Weights of a small transformer language model.
Architecture: learned positions, biases.
MLP neurons of a small language model. Each row is named by its layer, matrix (up: input weights; down: output weights) and neuron, and shows model dimensions 0-191. Each number is 500 + 25 x the weight over its row's rms, rounded and kept within 0 to 999. Numbers have three digits each.
Before each neuron's rows, "fires on" lists the tokens most often at its 100 highest values on Wikipedia text that the model never trained on.

fires on: "\n\n", " |\n\n", ")\n\n", " part", " Division"
L2.up410:490477545457563504484544479503501494516492529426503516511489543483447500520431481482477498511488484507503527530508499518538438525526531529517475492479524486489488526503513455493529512504534554501433494529491532502520530525493506516496512495519506513457498497518448486484493546445487486492529496493503503550499475475464534543467516514505515554541510529498479567515504541515508504520472548487454517467464478482488479498509517479499507498497479479501478502508519478522486500495506463481525516490513502509511491509482490485471507459510477520534498525491492484488518494483493473513
L2.down410:489500527499494487528457494498526512468473479510535500531501473527516521489521503492480494557479574485504512500520492549495487500483472524493526462469515510487468494517495474506500523496492511499522493495525493481533525542550475503460496522540497513461534509485511479459475464486493506530522477489517473487489481542493501492471458521536490518523507535531444445495510503505513491544510529507531481474458508505507505470489513493515474481512482517479490502493505501466483469461521474513407488493512508459508535510511497548504516448530463494481545556473513537474473514492509530459

fires on: " a", " A", "6", " b", " with", " "
L11.up68:521459487538483464514520501532494542492510468484492481486543458489528537526532476509520503499481511498524494452476487475514510495457487451473533511510466510528487504511538499525458492557535509513502479489500498518486470502492491487495498522575483513478490528538495502520550485478512506512493486480524538469507507488441584451519507425497503483516504494514554508525488486462512487460474461489469488506508471542514515463532489523498520490470495473555521503529464520486499491479507508487461479505474488511468525499538488475483490478492479490491504500497538518501516469485515523514
L11.down68:520518488483492522532482512525531547506529464517495520514510536507510509500475505547505502455558486453488486477465497474455531502491506481535459473477500464510487524501466487472519498508506453499521539504553486467513518454509493480489472528510519470495505497524489510480467489499491522465530528503480466486505505485486513483517536521564465496552506510524510532466534516480483477548485530507506469513502510501460501523478455453493494481506470496501466501490497517514445496528472470507500494515464542484515516538530534487466509578506490505519497514461480479511541511496489441509

fires on: " so", " tra", " n", " ra", "az", " as"
L9.up34:510514519498520464520480512475500517506563491468529488479493510464501531466514479489486521522499516510485532509477479515478507529501479492468542521491558441532495490486480493528486475459504552522527485474489477495493508515563505467496508492497458484520495532523562519530504499507519531495514464484519517456512536497484506493513491486501493488485513517449488482507541454528462483475481546518492483552494450478506462515544484523516491544472509547486476453505493540466524506522494536489506484478478483537515473456492522506487434478519492503469511495496494519449496479528502488510
L9.down34:484513531472504497501506501527498559489517487501518486492486443503530499490546507515471463466499490507503513463473504477478583454540520507533518517538518480510503474525520495506501509508513480498455479530495475456530508505500527506462523494518479474490478484470499504513472504518512490491494510467488542507491494515447519439512472452517497499464542544526449464502506507488530489511503523514453511487439524509532505491500490513480480523508455536493512461464506477501517487502500529499486482546544526518495438497527509492495457543524520546516467472510495524530462517508502514511

fires on: "ate", ")", "ating", "ates", "ce", "al"
L11.up608:511494538508512546526542506573497500534501525463541521501508542537472523486510552492491490509479505451477491492550497481450524489493491503518523519488463481539502483477500461494499533503464529554496523483495496535481479473486489503531517480468490502509475500513528467482499479486504482450489505518502504481472478507438478518501510456502498514497513438501505548520506485464466519472474496504516467526496522525496501517490506535480493493467463539478499483537479524531471530487495500454528453449495500507521487489508513517466498542466491483491540488537519467561498497494507472520
L11.down608:474526445483480491505485514467488501527506509532491515505524493460533472525469477511490531482469468516538519501525544532519523520487495472493509481534474510476497482477515488486459491517469521511517486517469487511555501463519500485448499508494468501491502501528490517481472510473522492571485533499485471502492479535476491501481497550497487470512524474531457489494556520468537534512485443502513513519482493506508505471508536476524472479507457500513528519502521498477517502529508507522547544532479505501473536465497448472501466483530456524480545503443497495481550501508524519443

fires on: "p", "e", "h", "in", "v", "il"
L8.up652:541503494462478529498527487495521510488502489504485486498535501495506535511503536483461412472492479522520441472513440515496523440499464520501501427499484500525482507474524497489511505466496507543473477498488535529508510512497514460497471479534513516465540525495491480499531522524507504517497446464504510510496525542483511517493506495509466517496517518538503536485496469487501523484568529493478485503519498489494524522494507467481500504476512490487514505541479475492541499487512490517524504545484515463444499485490454498461516507530512489507451525466554556526483523510508541478
L8.down652:474511514540482495499442506515529493508506519532481475455470499509551479476495488510506502527544491512449487499470525469494525505492517501455488486470460505485500500467497455498495526525547534447481492530511517485490475551526517544469500500473518511530485487493512478485522519517450512506498483497504490495510540482479528483477533475483535466543434512523520524471509474472520493505463453462517532467527505515496497483548489505505521512521502485493501528549515502493541526517536519485468497496515496514513518488480479510533501498484487478472466494562452461493481483577501482489

fires on: "re", "ater", " de", "ir", "ier"
L7.up124:477495459500522486479491486452473553451516510468519513512502537454443485442501457477513499545497515501523446503511542521505474500494489507517489492489529515467511541501507525517516498520474498493443481498505484479536515499495506504508441483527504537526487531492527467523508489555474513531526485470507498485516464521507485527472516513492476485500522520471528485508519534484464515506513484516480485496542518549482497478512518505515506498501541502473539458505518510495511476441516491500538537509512497512446536531499431496493505524448502502561485506508494494510464483512451496498
L7.down124:532514539490486479540495469539565511536489523480476539498517513486473495480542505513496474533521467514451489456493480527460476471511510442503494486487513488514523489514467548464465528488494490494509527497507490509517474467468548450499517501458477462531521477497506500476510501469494505526543486512508482496521535525480470526464489469492490501529494480507497536535516549511486540512525537496500490494508513499545495530511502456500502528495527466525465500516478520492459457457489541481504504495496436497477517540547523530468485503498488471487520468519480508531497485509529505547

fires on: "ect", "le", "e", "ens", "al", "an"
L8.up485:486475502517489498475517490541466462456479506493509484510549543535489539534498530553523511525553497462438482511499477525484511509510521527516489529534483512497510532473481525504501472481494496520479523487476498491471474505529523460502518461578517494483470515425547474486539486480479529515439455471495522473525497483523469529500513540528508521500503497470476533498458473474518489501524500529530507493491490514483548503502498480529507488536526472509476486504481486491485504492508485501478477521475513488488455483490531527482469511488528521462492498489493482477534515484507551457
L8.down485:489525498539556535508490513469468523520471518504496502493514489508513500489503496449459472512507511506498509478476475525434503500446532474497520516499490485470506502525538485481472570502533513516531498493511453497511518509470549485449532511479490488507499512511502490438502516514487504536542568492471530491529484519468481510495519474536499452526488503506501493498526478487478460490459506524517500501539532502537510545471482542506523494515462521475515505469514536496485483479526502451473478524461494494512499518484529496487492519545479465478481496505477480491534549440478480484

fires on: "ec", "oll", "\n\n", " ra", " tra"
L2.up147:524471471481476495483464474485502494489492499467518534486523455492485515517528462477502517521554528514507459470505476499524529496471501509473507499492533489507535487513524495555504444500546473471522472487492520488481489529476483492477485511556477520526517498487520467496524496512525496488525489502484503501471545490505452508529487507526498513511474543485531510494519426563464467532439493518483529534461519480455499530508480504508479505469486542538526538506507515456499481519523510497486468542495485488443489489478506533516460500509528528491539523524490513469468473472521481515
L2.down147:544459507503490480483512506448498513484539484455526513539500492509538518488466501466539493495493542538509526492485475517518464486494472500477467484480527473475453489463497471562458476501524480499500523502504512483512486478492494493473501539526520515461521511494490482473509518475471529521510527493502511523503496499509499514525506492472513519503496519487531528502538482518506491547487456519502499503477514471495517488465498568531452489517512502514507482431547513545495478558477528518485533439511542527495480486460547509479499510437476498534462509486493522490525492479464520477

fires on: "'s", ".", " the", "°"
L6.up744:503497517521485481488510543485457483502507514466471479474495475471499490545530488542537517487453499487475490517516516545501504519489477518505540477494466503488532485481517455497508555547465511558449499479503532495498521504532516533496481492497510466488508542498491518481504511504531511511470497512484515514491560479470480463484498525506478475545522517540488483491523470493503496466470461535507506468490514424494503592492490455460508509502461487476519527504498487465474533505478524549493504496477501510534442476486498511479506507497490524506462504493510481520512507501480515555
L6.down744:494515480534447462514480508520490508479490505503492503509534484488499516490503514502477512454499489515522499538464497489509504515475521487543472487501481476484496500506504520555479508480467505493459547499522475520501480503524523489539488534512525483479522554457545491529436533503500468501551507520556536490507482523494495457534545461452439498499514503474544478491528516548508496480482504497462491505504484482531494492511479525457529485500497499502517490539516492493479497456512464535509521519462473502488495456513516435524508481500486442502459520483479484513508536511560513486

fires on: "e", "il", "j", "al", "ann", "ating"
L5.up546:544488479474469490484491520520502467507534496493526503527524501491494484526498535532502449549510455506474478490480465529471501507496482514540501522524508445521488503428483494492478519435469474531512539517444508544491485520538494516509494472507541513510483500423491520503493508522497478488461478485530516496477495524502487499480452496527506514514539479566538519484439485481508540501463520512506501544502527507480523525501491541468484517438471485493531517522499501485498531535508505486470479498486483489515520491486475533506513531495519494506454489494540511543507497494518510487
L5.down546:491531485489514541517515528472434522491517525461461517498513474494501522464508495489514490492492454503489527535512526492499471491507504505508489450488506525519562540465522489531500470565509506505478476508533473535497497500473505536522493521521518469420540509501528514477510514474442537477496519470552488491502546510465474518471498482504495484510466482528509526496505477517486496476503477490545516517550475490507495524442464499523508500479508481516458529521485513499489510491509490524461517471497498447515501508534448478518513484527531524487529489468496498529539534506469497468

fires on: " part", " April", "age", "ection", "og", "pl"
L6.up506:468530517483454497505501492469476487517514477489467513490495444464452517545536502505540471485473543507518484525522504504467488514536480477496525489494537456474500504516537469538462499509473491516503523503487513483511494524489507506494516515531516507505508471500458484478513511501469484445545480500519511504527515465550511533445539536509492490480487513502497522482505484479489501549545457514483494528504531509499490454512549491481550507520485488520486517467478462514546476498491472508487560480504503520506469467488475469500542549534548508542495534468455522500487484496477522476
L6.down506:526505491503460493459541500515544502497501539462544510531496510486525509519501525530501513475488460490486468489460506528499498499490517534495549481486553517512497502492501543536493533517450476495473542520481507520496531464506458527512515471481536509562511466487455443478471472456473490510540513470534497498552486515468534471486499503461460468476484491477474442514480530518510493489529517494431536529491533500515519517503512498506507507475499516496527533458477495551503509516487475513481518535516512494503503500516472516499478509532470460472489508475506537520486491490497516469

fires on: "ater", "ir", "irst", "aint", "ther", "stru"
L2.up681:502472481528529436503447478491524466529512529482485483479505536487494521477536471557485492490504494536541479531560479494470504490499479505501507501487487470495489493545511527493506480535442474486464486485506531499530570554498483477484492456481484544536504518460494464556515484498470489499486527505520524462492489510505474493537548494521490483523472511518529507503508500511465505478513518535537490489505495475476533528497499508546520453470519500507511500492524507503515509495537469522515515484427497513506490483497482482510525479472490466560455498502501491478521491468494467482
L2.down681:513508480518516449463503507502505493475534508475493507496469485497478517486529489523458515488523554532541523492496486507510465501529449502508511465518499483513464544537526484471531517460498532494510487512541516511513472505471482490510508498570511527472515466512520494462511543477465501490473490486527531523489486501504455512466533516487483461514491482465546469488502474517479532457499544492515478502530482534515471493532465490512551505447509489496478518494512485517492484495567541471481541519453468491506487477530497487519537503459488565492502490500467466501514489512496492545

fires on: " the", " a", " A", "er", " of", " these"
L10.up377:499482470515450463531514503477541498468508498530503461521537495546519508469498490496490503531490511531504518486512451553505536476463498486531518484540461504515522505489459515514471530517502498492503484501559510484501447474498521475502522511492520500508509478523451545565508521465577506493483488466488507478503505474455543517474497502532466531485496509510525518502490462476511500423494495542483486500529490501500476462485502533499557515519484515523453490491506475498510507494520497481512459478518507514481492499485519456498465493525491487524505455540500529526482510461488504458
L10.down377:516467516519547502521497463468492497491470500487492519497494535522527470496477489510497495467503520459495522463448516526478494541487533493493445542510497507520512464493531488504505488489528538490516479468502504487536505495497464475503538517514514506486494496496508495441476503489536524498494546530519522508493525501494499464469518519490508470533488507489465498491522455488506512495519481503475560491477506433493476465509511480499519465492542543514470536521536494494493462496494477547454532527480467479500548463547505540518502515475538493522533506496486491471469450554467444528

fires on: "==", " Party", " record", "The", "isc", ")\n\n"
L2.up268:510485464494485466517533475500496485487495501477530469479483492480498501517504533473475507504508563491493458502482514448535531469489482535524546483497525474516509481495496534504511494575497511535495496460469514510504505477441538483508526461470497534522490459482488558505493489525493510498467490539551511509520468478451507510513511505497487538539507525495506499536515488486525492486477472520563526469486473504486480510472493485483470540458504555483530479527477481494517484479521553505483523521533478522481532525434498499511450515488501499507447515491469513499474513489512524489
L2.down268:464528464517472482512534494509507488494526451508540509510507489501465500466472477505518454470495500500510502504538500536435464563457505485492476513465464499503501534503480531537480490493512483485467477469488524522526530482507541498544486501503474540551485499565535489497509477515503473544465514494486549487499577496482478519501485503489505492498484481524480488551514508494479485497508500484488486471479485506517517502512483495528469543555541462520510508529536489480466477478452486515476517499472535502484504520527490516498485494512492467480528495484557487504512449501529520460

fires on: " |\n\n", "|", "que"
L2.up328:476483513511514503516522493516518462532500467484506533525485541479497481519496491498464510493505489482462493518523457480503548527505522515505503465443486480500442454491508463535473502478523512498476484474496532494508520517487493494516532491508533522472550539524507511479502523536509533450504527507478515517494530473461486487522502536481555510502488543460519536480527504481467523520458548531500496474470447487482494503498555468509504472488484488539474542500522502500483510485499522490494505453461495483487522561437528498527524442520470502487518493490527512478487481475536514524
L2.down328:535498524520459490542463483463505535510517520489502484499501519478509485532494487510541477538530523520516482495495527490530477486473490530507504461466482462485492479515511563486494494493500504535487491473471512516517484498547456492485531482509456501490465522483474506470493464534521441490503502549529489475497505490482516491483473513504465554496530494474485466524496466479508536538455487513573458507508518482501482520535495478480470525530477514509502486481485509481506528490472514509504496479536473574510480500533501462492516494496456485477532493478557560536523502469498525474